config.toml
tie_embeddings = true
optimizer = "adamw"
lr = 0.00391
grad_clip = 1.0
MLP neurons of a small language model. Each row is named by its layer, matrix (gate and up: input weights; down: output weights) and neuron, and shows model dimensions 0-191. Each number is 500 + 50 x the weight over its row's rms, rounded and kept within 0 to 999. Numbers have three digits each. A neuron's up and down rows have the sign that makes its largest values positive.
After each neuron's rows, "fires before" lists the tokens most often just after its 100 highest values on Wikipedia text that the model never trained on; "fires on" lists the tokens most often at its 100 highest values on Wikipedia text that the model never trained on.

L4.gate369:476474463586416527599517404472457460521491519497417506387485514456636528521579410447426451479493502529531411436361532484455437588439471483518550499615462442532583493515376592405477481566464412447454458426522435488515585479448502498528515462481519520512486476493528526434447585383488456478425505483558509547470520477526551442554463501511474541584494493502469571535470458524516611429391477494543592469489462564463478486527547511538484509581481556500391554527490504549471498460469610515578480500491521496514436451528464469493497510480525459498525522519470546510489465539555547550
L4.up369:455541473497483555454565418453481502344600628506581460565444527498438557526555586553612516446456461565490561546403533601460573416451490454570551524566559466497525546407531438496517561496526549467451484567485433583435552483463473471513523489582562545503557502503498580497480509530481455471471525503557507513470532450521466327553484434513509510627541549509540526554450464509473483436465522548485521467523521513405537488518545516521577462384488496496534601562512536518533499518571536469523517485469491473509453538477424450505566436512500410525476469528539517506477542455453413506
L4.down369:523550469589490481515428510522534501527512523456538513473522466504567515536409416469463510575571540556554395479561550438528466491506410577499561593505385459513530531566502580405455558505448424567519590511479525504578488505471451526486565555488366571408461467467450468470504586525521508538535536514536441567508448465454518528448523583453472558493441473485457531594546391507530536593435549479592502577484522554623514539528657514534517476556450495506483550550541434574490399471431502481492529550542461510447478480460498442495470556494503591526514536541558526503467521490448557482
fires before: "\n", "|", "-", "re", "le"
fires on: "\n", "-", " ab", "or", " inc", " dec"

L4.gate130:539449575437477544529504459469554494488541460480490447495485445574460416444524499451512433405548529567529499524563391323593508471520529488534531476505461489529454573435418589449525489478418505406419400553589493517510425421523439508507578527504447571596585490515517535511592531491564541544521488473505473550549471495599583497499437492535591522487509490535442506555472489522498554553433567474515467497538606473523423489380487530459524417494453526455476522432439477509537538451428530418584467485438525419469436533531481392473464530555530521520542565498546504482443486494493497470
L4.up130:507505547561503584485473521436515537490552509499605463503569438564539441407556462491433537471468471493496513529514440491493471437442554512493552492542539554510464489538453454392511431496481518481546446550483471553502404416427493529459522465482528539479494581546535444496459447462498478601519458475460494554469442552465628490493540521481519473457556417554491453460549530533468546528455519420498481588515466493454382484488405491538460480534467541438457486466559485414448571529444475460569509573480479457547467524424612580454550430628445507432513583542492401394577494427440360507
L4.down130:537530567531458574576496484541429549483549579521526565603485487509552457442547568473476554459489567522544490528530565434531512512391451462571521521535477531576491426488440543484513563478459494566498626563511522455517574494587463477544477486510585543646470520530587598530472561491521516398593444474506536474544533486512568394550497444467537509500497504469502438492493529461377511505597478492439530482456469498497459511453495505555471561410571453462445557500621475496433453434434468486482580552560521469468478495477531501586585544542561591429449482569453427534532478525426493485
fires before: "-", "\n"
fires on: "\n"

L4.gate372:457461501458454473462494531549491606531508555642523495479584416512530481453382490465590370493439475484422489432504505465458459473455515436476450537465495528548486538443476527510557453487463446481484515506506552483544562552499452515468360509484565517514512540565498467508461476532465494486422471531438455519448464422506391487482519518455447448528554595475487502483549554521570559568495504487504566585544550528522519483543464417463499495507578543562542450434426588438527443474572459460499515533555503433420439522451476439492502527520396549567567544458562554502633537374574498400
L4.up372:490436562494489494455569534440479509507536451583531587436509480455508349510447501465415437538449486505552543398500537413508413506514482545400493490449561534523534476566514545467614423515494352534523535533442498517520534495500508453463411441473529504503512555430504513481461503484532453566533503486439496453523423536450558509547565532368391474566499582575535477485515538496486431431521452444429503503487479457420398447461457380499480498539503466435511418458495465513496463539454562402506499603564447495493525489476520475503534603532533489605480463453468457465578441444445515533
L4.down372:537568499529467627451443492477464553467462509446549504508432587505523513502457552559478617535524514512495537535514406439575500481428420516483523476432508463576505532548442592449450626479401522523526562587518455529502501554507468504581516478542457552552412431519486443542514515498491590568559558502463498488499441553498520506475443515485520540406443469466501545494426565484515616413542525516522445545527506537437510506450489502514401536499492421501445538564604472445416609448556494471555474537387348511475477466518540566526481470458536469541474443553448547515417502435420484515
fires before: "earch", "id", "erv", "ul", "our", "\n"
fires on: " res", "es", " Res"

L4.gate556:485503456472533462586520581416640440473510514517479476448502473524530502528484624405472462433481568470487547411519495498549452374511485485486486526479461515533487455488471547516519468503492534512500476601461427530512457526601404442534457523501456429533431475499453619470497427475518464557486482484541435473435621511507387581546514563547478523492504441519553507533493464543404524526523529419581473508479494572536485548523544503516573485395403509464428459493491482452485522455566406504581475481538465507415564533523608485558539464434458477622510498425531463536628452547477497512
L4.up556:543572493518477484449497478536594454477536590534480459491469536512482489410472398527446493415459436496411603436499497517516520584479593575478454546474478458508518514487581428590472476554525592489526489528526478440460503506474494513457486538505463424517599493530575445533483488545585472601457510481554556532463491472488527464495521572530445454528420531511498457464585475556471460587473527476614507484483355439447378543560421545553418535534522514489456559522497545410493456553477450447514475376537506497569393495490388521450504528463474459485493520489622502577446439469443492534
L4.down556:528510427438503465601533543482469533443477544501524459538501508535538473604403447471518444570519528322515429535450580599505505434488448533502455493495523393499513454449417499477484444470407460527548473475468411449563483451543538488551503511546480484451495551547484532477475511521468550499510453509495481468532487494552548603484521504533461571616560467450555469442529489577433491426513470481484539500555461560536528404476465419448534454462559536459500470453576489486484464499460437581498384594586384542515514459506550418502525451625463500517534467377458458444503514592544540532
fires before: " |", " (", ";", " and", " \"", " by"
fires on: "\""

L4.gate691:509517421464547512639486476496638499498513529438500430459482543517536526560504444473550515368485545497478498501507441549558495497434444510546462503434465525535514488579461526497476517580450516516436560505567378470541574495482482510553454459479562500499471492467511466484434531472464537395577549551571359493459509495479488560481528517482534521597526496481559525583503464470543575433519424432538496431547509463470481421454443511546565487436439480601393489509507398521562551490383548450504493523413458489564435525359521553519490394486488460483554425467517462544572531484524437491
L4.up691:466590493473424484542467517567555576489477524458521597479485427471498449542612517524478602454498623533459560506452480552494553502518467394530459506514505531563414485386574539484493499525503547533482529578411607500583473503423512489535535488515374492509496516449449483471494527550622545530418546464499485519526522509535435527531586466487521499534514502436549556611508414537579370525552512440508465489456519500508427615545587503482499402473498496540465463496437466487551474547515535596548479474486465531573532494577470488577430508536564387488489517557539455508470565584481517484
L4.down691:598463395545585466499563541449487421526474521488490510546501453468460483448525497446538577518508448564528533499511528455500468527438521463584546560486465458517494535414405510518524556505497486484473473520574526522518472464593484518574603487524670621405509505429550433552477541586565547537552556518480475485442483478337492570475457459524469464470514501508495459438432550503443541422419490476552487454629484479463544508586400526510501523569538450516516445493487527520482415495493537538493465519508514469501421485574486541462546450395581454617466538372498465541505488473493479497
fires before: "6", "3", "4", "a", "8", "2"
fires on: " 199", "ant", "as", "ated"

L6.gate629:419515505415534435505397491498531507514488419537481477614414436538476524509565488463514436421531531429452491510478428402561475575439448525566560505559433521485538456520533513556463533450533510539517463508397519554458489525475514488462451570571613483523566541440429517447423503401536525550512510506456505462529531452420438505555527569509463547547375461511519534573528504464475538478515532412582455469485442430534540470490439481511602570522515551438433543502458530453494561523504466436417508380404522538474575436440497413481488511453501522542428437514609443490559487503568464571
L6.up629:442492573483521493507608546499456503411503468532536513547463543440495419453432425506492533514485542404459504349452573559366497534485548468472532467525530401545587602450537486548531451377530477555462549508459541529526568577530499554431545528569507487545516572496494569481548584453507548594543452448449558527582542471497521480537503533513503418517429529474578488508546466550478454570540583471604528503487561550521471522533546444587573471532558465450453465467526493507520539541563500439504487479610460421517521423441508502534510589523474550474540443445493426529428503544425541562
L6.down629:453408546544455466509504502440469569534547502573454451526565506562517546553516543504587463507397549483562412489482517565536520513499468478446535549476600453516424482517497560517446465505405607405384605512489456439503397537554500494484460534382490532498510514475560459570519501495405479493504499549522408475529432479537435505480566449477511382507554505503452514456481519513564482449481395515529525516487436407532472486492435433484472489488482556467531477627626453411504551527414490560518479519520583558515498532584472501526486454585479450480490498454490421424486529531562630498
fires before: " |", " (", "\n", " \"", "es", ";"
fires on: "\"", "cl", "3"

L6.gate306:474551539499500443488454508458559537462458586463466576537521479378612441513526463447466493576494517502391546523418481421582476430483546441516451492443563520475498619554510485517506480474628456482597505461405472582563504535589559524578395576525417456571568472544542478451489450544460440566489518520416509456553495566534519438505526554483507545444534515487444498441527539497438545480508528491509441398494512522451536543538476497534452471484508420473483465602452593478412558500452521431540528502491475405460458637533514472443545443480554474451472530574591498548510513492536494484
L6.up306:506441470568584482574430460438509552591547417549532519422475444569463511475497467511485465433585497540450551516491460554609467598447527418531507420520475509543491584469508522509462467494526459467522503495513480478606490407562471537581534592494493506449503537548543408574508442501542441495422450420489529490522496518566471487468495523479504452505516501562557571514479491523490550453551489462568395548478527468509348430472518441477405487494529481544499417440450514454509525540444603450610476398424535576548533515487571501472519400476439550523451418551585510410469529475509572468
L6.down306:614445482496500590524469554566408475507520536536488441446445454555472480459447546488494467512401468521489443506527583498431545492573535525425574538515538472412585375503535486533503578444475481484445354559558499534513525533456453435467541479541531568489505494527512456491490520535505542454475534462609541467486538413543435479496542522553469520474474464576444482484468485509522488618454407456481435490493530554547548450451517495525480506434562531430388464444692462495442429499458443586486537430551559517515403489477444613449492513582519486545522434510501494472497510466540550543
fires before: "ed", "s", "ing", "e", "es"
fires on: "ow", " mov", " compet", "ur", "ov"

L6.gate205:440453466533400499511464489509512471512556500434486480438550565447514445521463443468417456482464512480506551542521490536422520428504585470558525464459405419506504412460539551493517475455559534460478497506454491465514447478500466479519550446530552403482553395530483525532352437512493519580474494535593483483540464548610536546465540569481516487510546516476593492420509467496404553502551457510453556391485494512540477476362382411537507499444455438552480536470482538472424492609406434464484596553424495478527392458481451475480409552593503542516452441463505512490473550526446478583
L6.up205:463548473472492477534485446556563437580544530491533573620489473569499504562448495545505475488560500614518550515500485481550514501564445560491479541502410511468468558523323598515493594480496439465452520421420401467496552448456395495519556486477447479479446562403471501602484506605444345478521473501511477567503550471506540530528463426470467458446511540447500478474476452499465590503508402577570529525580511529515505428406442482445549489484564569595531487578502523416489502560515503450484425454453502457476522514487446508538471460390517483468529560434487477451460479554526498462
L6.down205:442429559583542591530446521483468540497413420476486391520510448516492402470492501505475414526522478427453568426537477538540432509466501577519530573468534368438505485536469462503492555463509466464407445446431475466535429492382480429461528462469558569474465472501478595564496511515494571545500566473566550446589461447541520490521446472557599443585531499543452491485394474504521530511607482502503389471497536457600616461498488468529552453474567517535511558493461451511500436579487442417463538534498442471498494474573470481507511577457544572461476452548531502440525415424464421535
fires before: "N", "E", "o", "ast", "es", "ob"
fires on: "°", "b", "or", "ar", "er", "ut"

L6.gate502:489501544474377494445387600569619477515554508445484498495487526502443435495499549540472485574399529526505501534348503383559538519442588473528508527552531520504512521523477532556508507484551444487470468504430495432500487485523422481537420468655497552457505500515456530542497540522399514499483586489529494475478587418491486440501508587528486556455621456453489524534521458542496522471538401478597433501515426435505640517530478489558601519471429520421469582559461518449600478519482505556496495514405517517560514591549553433464492496465500502463491459478501485520549491552500408493
L6.up502:491415512487462580450567445545507533457456464560562464493512461438499496456510492558551485516510551454556576437529449498535460478594536447480522486529512437397548466523518565576508489463453483585452509524410558412502461534448465560538397508671415523453500460478540643465496519499419550473510558477450522553545577447575418472547471480563515584528532556488508472461464538549491558501557392463578455534466451445487536524511461572523564508442471556499536540530489551587588441457607494515478536561392393565477543520561534486488486561432547538514528449479523533525490496517512469587
L6.down502:548539475464582438525456491488467533519559532494522495449422436595496512592497502460441504470526525513518514535449538585423517445473452513383471562438462534454470480483453516520447372484554458464597573461591429484563577501555502458475579512414494508493557509482413538533613436465541478524519531556520483500487513565482493540432447523489552439465422448520524537535446569433477579413507524386405545520543469486480372487491492495473504520482558471534550479491577449475418470462449490434558447535531550499535478502457436468603514487488524441551483536618392476464408444403531462555
fires before: "N", "E", " \"", "s"
fires on: "″", "°", "riend", "-", ".", "ist"

L4.gate548:477525625498502480507486567468508484571527604535511522511548540533561519476422515551565494482454490467429554495520577507480476471463525571473445442564576503570518439411503533558500541510443427483540550537539493468534475470337527615558531553566447484519551513452509474445454475396453500493462480554525391474458549447516477494518467464421439568467519477539490515562500524497409618539469492455570463452536464556435487531501518444515485551483551501441522515513502487478576502583492424475614641512478479544431454497536446544508454544388388579504527517436428415491440407532506529529
L4.up548:453482442490517476574529504467467542573409528483487529506454421579607478470553447549554547510521498552553406560475516438566409501513478532515543488465489485410478588526514485474421526504466489514413487481488606520470481480479452526570519476637550507593577472460537420527317479508421509436531470529484564454456472517573500541463446559451463501486577566564497479588494481504554492503530491477635443406423573387585500456459448533424440518492445526442536549469535535518553517499501559451543563506462477435514549487520474555570450451524517610483574522478457538482499491446475527501
L4.down548:573472535519490467442498511489465513488585556510470491573490450396500453429491525424488575501497477612445600498556425441483443462455545519455428493575452446590518556542554461516517554467484526488529535516545433487473485442438563549494530537509551517537545472439492560461604438444549446473492473448485517476603486485521475461471531535553478490468517422494429555497399599510487543519466506549408546417457449565490497493501526562472491488524595410618478407404373454525455465580458443495520511569430615547558436474498532507500614507453495437555493452545519534445460453474576448473
fires before: "ording", "ess", "ords", "ret", "ord", "ount"
fires on: " acc", " rec", "cc", " Rec", " sec", " cons"

L6.gate759:512522479488481498474485499508472488456548581415475529529542514441554524432504568619569512439496421513464489482605440554651544442505374454532524522526505521559411504421462491527430593573590501609597456485457428524505479536498542528553504510508459479508508545628432466511518540488470488503519481459551424386480561472554538483491469522576448527520584587407487495507494514444515579470490427462538436504466510511497520421445527554435478478467529576474518446487472525499531491544572474474513462597481523490444558529508569458499468444438518575507451427430597441618520544483526589525
L6.up759:460499557502473496524461576556501445536440551474560612511476534584537493459463553567551527519427483519474460463433463520549590430439479513605497478428556437461497504540488412540423502597544417530528447526418378453503516449491469523565483430578533447528571522503531470429492541484485411532609509519487447536472446566507485431549511502467486441509600541426494536552498561587489462468605504476424472430534465382461430416558494466470504491556502478509477422597528438505579504623490522553484520463531570501424425492460447589463550535454525542480509423568472490516504534471508445526
L6.down759:499492510466534520545540467417461450462517456469546544584508514512584451509511505511493578542406558418465439492464597494374496468593475546484467550472547470516590517488507613407415578443441546514524616448492436520507426406554444555552451531453456487434544531508480534518513530513500541450631543458556571554493555535514476511498431540529505509482446576471532515548530647465372433500486552531422497500430517561429476428452504538589501558479525459578500506505393514462450559458562499484548462501518478534535463510446516400493507498478526463490564571544442533483506392480483479524
fires before: "==", "===", "|"
fires on: "\n", "istory", "areer"

L6.gate70:409524538548482535551548506531615466538444449443496486479501530418487450459486519581381399556442635469487545513460436488502478501523429549479541408462431507500385440474464537532530430501588562507506449475389543460546417542559445499474449521554573607494512442508419484453527562515473500500608542557507486516463531505559451493479588485492506502565553497564581447504536500521451461504526428510604526492432442392508507454499462508497458543531406505436531501415452524515492488537532506518510589547439418541413523523470529449508444499521427508465535612418452549449507502482460537573
L6.up70:470456568484512449501575613524445471489431542418443484576532524400482592482495540557429481553539579479467492570499514409618531468467464466555496464438412562549480472513487515452533527488452420613555476412457521537529528579558458469417450520447473481525482397454464516487434423515431468488511409457527482595479464555538443517492509505468451596412524474568505437425460539524484500554469518459544462496603439540487544467487548431462505514455526443517594514533513525453431506423472442461499455485550532578342541469519463448553529432506481494491569499426453471436536524516486454579
L6.down70:462515369515541551552616515493474480518510456502527526451498547510513492405436437501471592519532467559525457508515467410519417542519396536504511478535561593505486574586462476603461439567500493597549434499468500484512561463489506471523471340532377456485540484494482516504508499473500464435489521521516491441417419484540514425418438544530513481470553442458605491489548501515538463421489528570492511568535548533555459479526532540601488485450537550488418456464400586566601457536428542499557578542462509484521530461426448537483577466487449370479550537491553493479445477422512553510
fires before: "E", "N", "W", "r", "ena"
fires on: "°", "″", "ab", "ib"

L6.gate647:479492597501443477532569482420510434555495489485412502507501549444547525448430535542476434522572465490421552470471493417572458502479535478450433525520502441612423638590609440572558503519541463451504498495523536421443476525404418537653482564553554484626467446541444454513471555494495493489559540563458547467485515410451505482479506470579381456535431522431466463492415572440494537474556436474480446515465520490443528599581495504514463548442460462517533534433451496528501541484507436502421471391552409475517476511530489486511486539490473486464500516458530442500485464423544431489
L6.up647:533510565422503422562489553441403455541487489458548457531428528547538524467568545463548515563505505576563495497460559483535534383506404559482460405580495467464540499504482515488496476513478494564444518506520510487538424478494451630553485463497504528496440530454449528524505388508416427429540562460572444533579493454462435425464453423433437593413512522547525480452516494483501546463504401503565520430418544460576429441595465550457470513438447385500480538526464549455506481483488531609485575503444546502525447609434477496500580442488501471504507520504519498439556473438512388593
L6.down647:531526515504463396439488562386408491465574558583476475514511547428511543468586498451435494576533550464554442486484482437448500534385487372392471508468485513434512570478516484522516509554491461463505534529585505411475492441434488478603552567565512481467572471591461617497543546512561438473449386530429509460536561560460487471504476535464542559515437405501474548539501529561547544523565538531474473493488453516526681543553440444515435443523534502485454466449521499474546553441493504634456424465438482431485529519501524457539519426517461493527444506490479479473535462582473494471
fires before: "ess", "ount", "ording", "ong", "ino"
fires on: " am", " acc", "cc", " inc"

L6.gate98:581449567563552448471445526527469521576492484456399491461444535484493611480495494425485493606517452567494374456435513544548454462558560531458530558538437553548490494511526477639435401455548519524455429501511520475519484524484514529502535552586490537490557498435469463561495434598449495584459541504458414417478499506445580488452489435486451541484484443493495507431499540481521479525530531492500504400494529598529558498424519413579535590441439575529579611533460569430505534440537523478517573485483492528573539413446389401557433462502587490477492502549477531496523557492541509507
L6.up98:471527551458467550565539441555440448509519499462460456491441536537534470550439573476429528492506484523458550501528569523539572453471464430493401524577516520494542478572509548580413454452473457488540498469517542494454514480535492552396540531514464491519483443552499621601500497513570454611526507445472485486493499588515530552480524518485443544490545486510508505495526642361477499504502401464479445502597570561532427483514459483558551573525485503518557506576534510515434572442565408434420515492464503544470503423433474619478542415594566437518525423521564486540590576511555617523
L6.down98:397385478459518509541534559449548536473476498510517514558487415455482433462524522465436540532453525485452466517496394505496461423565536513497483498445459556470536495526556561490455564531505520525482534551439475461466523461396447470418551507497524483476499584508449475429421490473469434594461465608466517520557568422511439470577534402451578396615495528535457453497542568561453430414540492524513501543547558531499506407433513500457505506479540466450449488474433476463509412492424560535479433523552423482469511493567496515455447533546354443421473584528617422506508408443512510566
fires before: "ed", "es", "istory", "ing", "e", "ely"
fires on: " mov", "H", "aus", "ens", "ap", "ik"

L6.gate613:414567520543413426485439470529507496556541490503419492473476475411598509499513497448466553442426511495471526513517591487462569560590583478534460432517563423543374500439574497485581543532556467509488411540548426641552528456499485521537542488506537487589530523492447545553526504499509476446481606529489487453459493426497474464405591508389518524469554520521437504524525513449534432527489537533601499539449493507473570406456461490518466493428592475528536615496484547485524513596500435495497443498482444467524455518419430449403448507395467547556551445497535568569538475471438482539
L6.up613:499457564544490487526492444462536540505425462505515487604485448490552387477433496512569476489455492518458520513478526493479502495410420474414499561474549385369482490446577409495506567488591568417534466487481547493533503530418604477496455416519466562486536493489499529444489437527547556484513460499414524538544500442551449485464460431436505491563496493642409498479487552609469529583473534518483608457445447480483523485539549433428517441538523423548443516480501551433463459466529524417520524522487567418487551412546541510542497446555464353495528504492482579471477600461484589474
L6.down613:497502538491429474463474470427484449458537510549549509492494492542529518485462423447482537512384515507533502455449474470606434520505485439513463542529509528469516512647412509488554520531570537498520508523557633444494414466483541523453490595568588470535487490471546538443560514497539409482487436545511496398579569611406489489444542519534545495523481506454576526494548504626457490530520533563544478578459406499469458445559488404475496547464465448543558324521367540454538455521536481549472528450532515539441521406410452494548584472535461483490540486520565452478486519480495580459
fires before: "ond", "ret", "tern", "im", "ist", "ion"
fires on: " sec", "ec", "as", " Sec", "min", "x"

L6.gate561:500569547559528473564486533519560480436557536535471400459544569425488457425415482504404510643463492473529507539515535508515509428532541528572456601493558519506557532488497512485561504489527485473471421474595476528480529495461427485581487509562528519516457473583455443481523583526428433573438547494533446513553468497521505570456592507536526510455391456526461563423488595484420506572528474533490554469496526402450576547482377512584497542531566553416431494544444536520529491562493545403514542507473591411421472505522504418541444464524599551485472487502530449509535454449517617553
L6.up561:453517472485568463516622541526518484381518437580458524494553465447554552469406492513488519652531486506519529505561506547530589476550458532533468449543535469619521537539485580537503541447522514431464481500524531423504450443486519481546381523470466474489389585543493516525478476471455437497480517525533558530429580532474465445391542545513543477535436491454462517479535444519460359483421532556576644399573532452463544518475475481436448451540553487473518379533499528398468496460454595550552487508482563425515447444547492491486486442494524558471569528527500486561471507469500540431
L6.down561:461431516512453468477560568547516581517487459475428522512370525543526558468536486483466464459584485572504506578553531532445532515370451396508546537468478502394436592470463505496518566541538566568503549555511559409347533482507452420458485502585527541562484506554421488460530445514531463475520559530512569533478541524560454576476519472391497456547443566550557545491517455483544491545449626588524536458427454524478559543502507458416523524543489470487425464530606588449495455429499516537573504495517492464570520496472486425520498488541428568460468514512477599530446414481511426459
fires before: " not", " be", "n", " have", "es", " "
fires on: " would", " do", " did", " could", "es", "ol"

L6.gate393:558499475499492532565508504570489533539509523452507535451406490492600523490510562477584456515426507598453473502563439465587484359534538458512469583497546494429505439498514461495457530485549485563540452498498543459497460499469379422541505561581549590541481539506552502427489525486476510574453495502526515528498566541505500541561513502524515572418555504463532527461503494507448508493516496288507425408516507482546483410467523512434599437411530441381480481502446523591526602495505426449491514413488616449500567520492533519513601521464466527426471520422491495452470560523426542552
L6.up393:524495518569425504466567497458507555479575461490500447436484443501508472545385510581509417495474433481415483438474476517509507496409543492480517603501445523435479475495456588533488503557558547408501544506580519469483532428569529580506514611482445551518452366473534520528468463426489488476430545598522509487495622555520511475510510483524508558526547406503462568437581458570544548532496573441459601469484423458543420562510470558430539561525551417466448526477521482514504609569444521546363443553500495553467485584510525590548524500545522503505517511429431567582470553474457514472
L6.down393:557441421404538499483449581400574514489493537549550503402525427612507549516556515430415517502472552542521511489496469428455512490476514562354504548483500502494477463543409484544469383521560522513508495485590517476515469556519508469460481520554511482517512495504541355505476506487444459471441536432588456484521533495478426499524465497473482566571532512569501462450590497444599464437537517549493457496547570430423478523462502540442468518389457505516531423513448524417424462469536481439567551478436620407559482528432503525580465471516484419463501568476493553424483441546535623512
fires before: "ed", "ition", "ing", "er", "e", "ment"
fires on: "ad", " writ", "az", " York", " com"

L6.gate322:369535486465474486501440534465504427481586542513459550462575549447424576470537495452491514479572528482545513445539463502524501508515470570550509491459496454523447433506546518589501498495510581566588500502481489511467555588497476545458368452513538500428437516465437529420450561473486474488443462534520526412434439535403483531429573472385493651469531552487475528480501440553582522486518566459582501502499438425429438535537449482597456503427498539509555522473432570462552497478489470517509601492528459359492479575541525423464436492583396473469423568466453476571536503468533480473
L6.up322:527595414511480496495494429432432554514480543553431601498468526582522427513572504538503490399448540510582489463514511538474513499502495416496465539487632522470519438508524557537492533489510475533550506541580501520506532584502573384566510527573487571508501528560536458423432580539459532473483506518530432465413462561452414536551578397387537449488593568382476524445479525444565475501465587464515522494606478454488552503492452371458580487531540434529481457499471472567511516449579537454514475507469477459405562451515495477520511443482529485506398495408507546499457572485425536456
L6.down322:555431451475534637498486538547473487562501463546380494483517402496529519578532450431532572515405563539398443500463493438508466497414510516548414509524520499518472515437561427434568490511475577494585504516510599501566423463478460628488550477464452530509547448545552423524525470444576507478516457545470531461447520479392450484499503551448511437493488458434540450459560453501449501558517458564510623466433425512357483509529480510414436524437466572461529579538528506461539534472489418446579471504480499575516493510507471394477478511529459513480462503438514458501420471435585515585
fires before: "6", "4", "7", "3", "5", "8"
fires on: " 199", "199", "–", "t"

L6.gate610:498450480442410338424526463531581451568530546523494489469504522450475504616541500461517454522421508497525492438576497437581559473496464471601511530403511456526522523433467535484472506500507428524467449567462448439546439542587505562529479549523534521491538389491519583509495449476519481507576529463479505487562514552460369615505524477551481477463537466529613458598525519520494617580433445505475497505430495620492431507478478472505511553492460488462446537543448502517534517504504494478598534433463465493491563393492511571544512578441506559530574431480578532482442571394524447466
L6.up610:516537571524490491474510460474494499484574561531540518429548516488560542447585547559508483533567444497491453497458525429509630582466598482448421472381471473477524493398491502439502539511610472457538507446531494434513540435527539453636532515511507519508497496506468498526569448444464553496494613514471577549493554528429502554410442474495578491499405479533547532588477392440409474438501475489492398490527544565467521489516540425525487541502460588524540413452494546475414468428484518453502532424431460510549495497540512467572493502501356517452568460439527535483383489432493463589
L6.down610:504510377492441540522557499471513430459558532460582582412498493440535464500494602567526503493513444523495498500429551537537492540505484531471419472436463461463439386511504495482494461512529449495531491517518494536492496604503567489531541504401566587485482549495446477495439452608542449482512494620508497530461501489513537612494413503561566524506543443525427448442545438484450494372510549470478528486480354515449547494506459529374474523527497576588581492487388499539493501485609578561411507529477521450616462446536516551554545481521515484521534511512454460570594437469444425491
fires before: "il", "ple", "ly", "or"
fires on: " sim", "im", "ab", "z", "ut", "iv"

L6.gate176:548446434408495485548533509580536558435470513572544492459500406501478476580444503488482487412383480477477509440509536419552488466577463507441454463513517497608538488499610490586520531461523563501349489458426521422545502507507432554514420537537575467465449349529463508552537480523546510577524516538464514441516542398470482518431569435514493478541516415421474526498603451563478560501465475482483521445503568512546517560486517523546526454382542546487575554445439520510480549462516532447423515451560478468576489532494467458540457429476525501379467430592511416442494547502531495473
L6.up176:466474466452604486414447528564475498537483577467459503485522404492495564527550535417568479458395502440509491492520523507566446457488498496488421473482437560484534455525378572459514407543513435532514479532384435432517509478524519524395569483538578411536501511470536482417465449528404408433529572466454447449408597596540510485508494468427544526468599470454501491551459525471553548440536467492476511488626543546497525399565505523590540486568513453558497538462413538572473524575469439570501501528468461521558499393475497456576457474483547518493547529535545542468480521561472540576
L6.down176:486523496401544531493500532518480507464503593522542515441498508457432472523450519452407529428465571519546418527488468353412472533557477553416484547456450516478526482532549522578459506402472512542482474470504545444597478580519477443482487551513563518405505578446510466569522455601561531544442507534470538483507544503472467541560505428497479452455566388447601457493549506534601451480406561408460507508481487462573490419454494447464440522451577510478518475438502570473451411414493556568461493464557412480474434520511498591533472433409453539379507492561542497418494528567471466506
fires before: "es", "e", "ed", "aus", " |"
fires on: "op", "p", "ap", "ut", " mov", "ub"

L4.gate653:484513558437514508587389536484518478435451538498538549485542536439539405480569504462406500560395530499504505582494463471572480518511453401511469516529486443511476486445397485337516498483395502530501512534482416504404490561469519458585529500601551511610555491442431449490508416478537511465465493514626478544576566402500440486523548464568494525414464555464524489494582572559538510559485443520464521554507549437453562424457488537478463490399455471503458529524430505467528549555464474422587539549356488495470530490489432484494513497483535431450504506464476479452479553517442455440
L4.up653:524414464456568404474447561523433491472506505518552560450551521409459523529530563496467496389489523573502492431450504557469497496507435522470501556536577480507487523422524626600558380616447528495461519542615440501503491432515493464568454556580538560566491496526494430541521431466438477505501542521449487477586406517503505497455544473485423508412487470441483433502508462482448533439497531412527459519430464481522530480446532526534403512574498473522419458537531575395532570560502575474578416525481543417432471422530506497547534430554489555439505388518481544514451506567471559443
L4.down653:454540476458525513455438426499552394549487471576491535593472477456513420453549526610451512475506565491464463458582463435610494579375522466570543439433522425473448503421492626451474492507459521503539507445421465486509519460498500497520630560540509486553519502555528522503544490487548508495603442513538552559506549534489529414598386469475514500418460442440491442445554562487495501499492522526501493441532536419521567478388514527445459507435505486559454484432464470423449481524555502464495507599463514450423475499501472487527456607604549543419525494564508454533579532493385511502
fires before: "-", "\n"
fires on: "\n"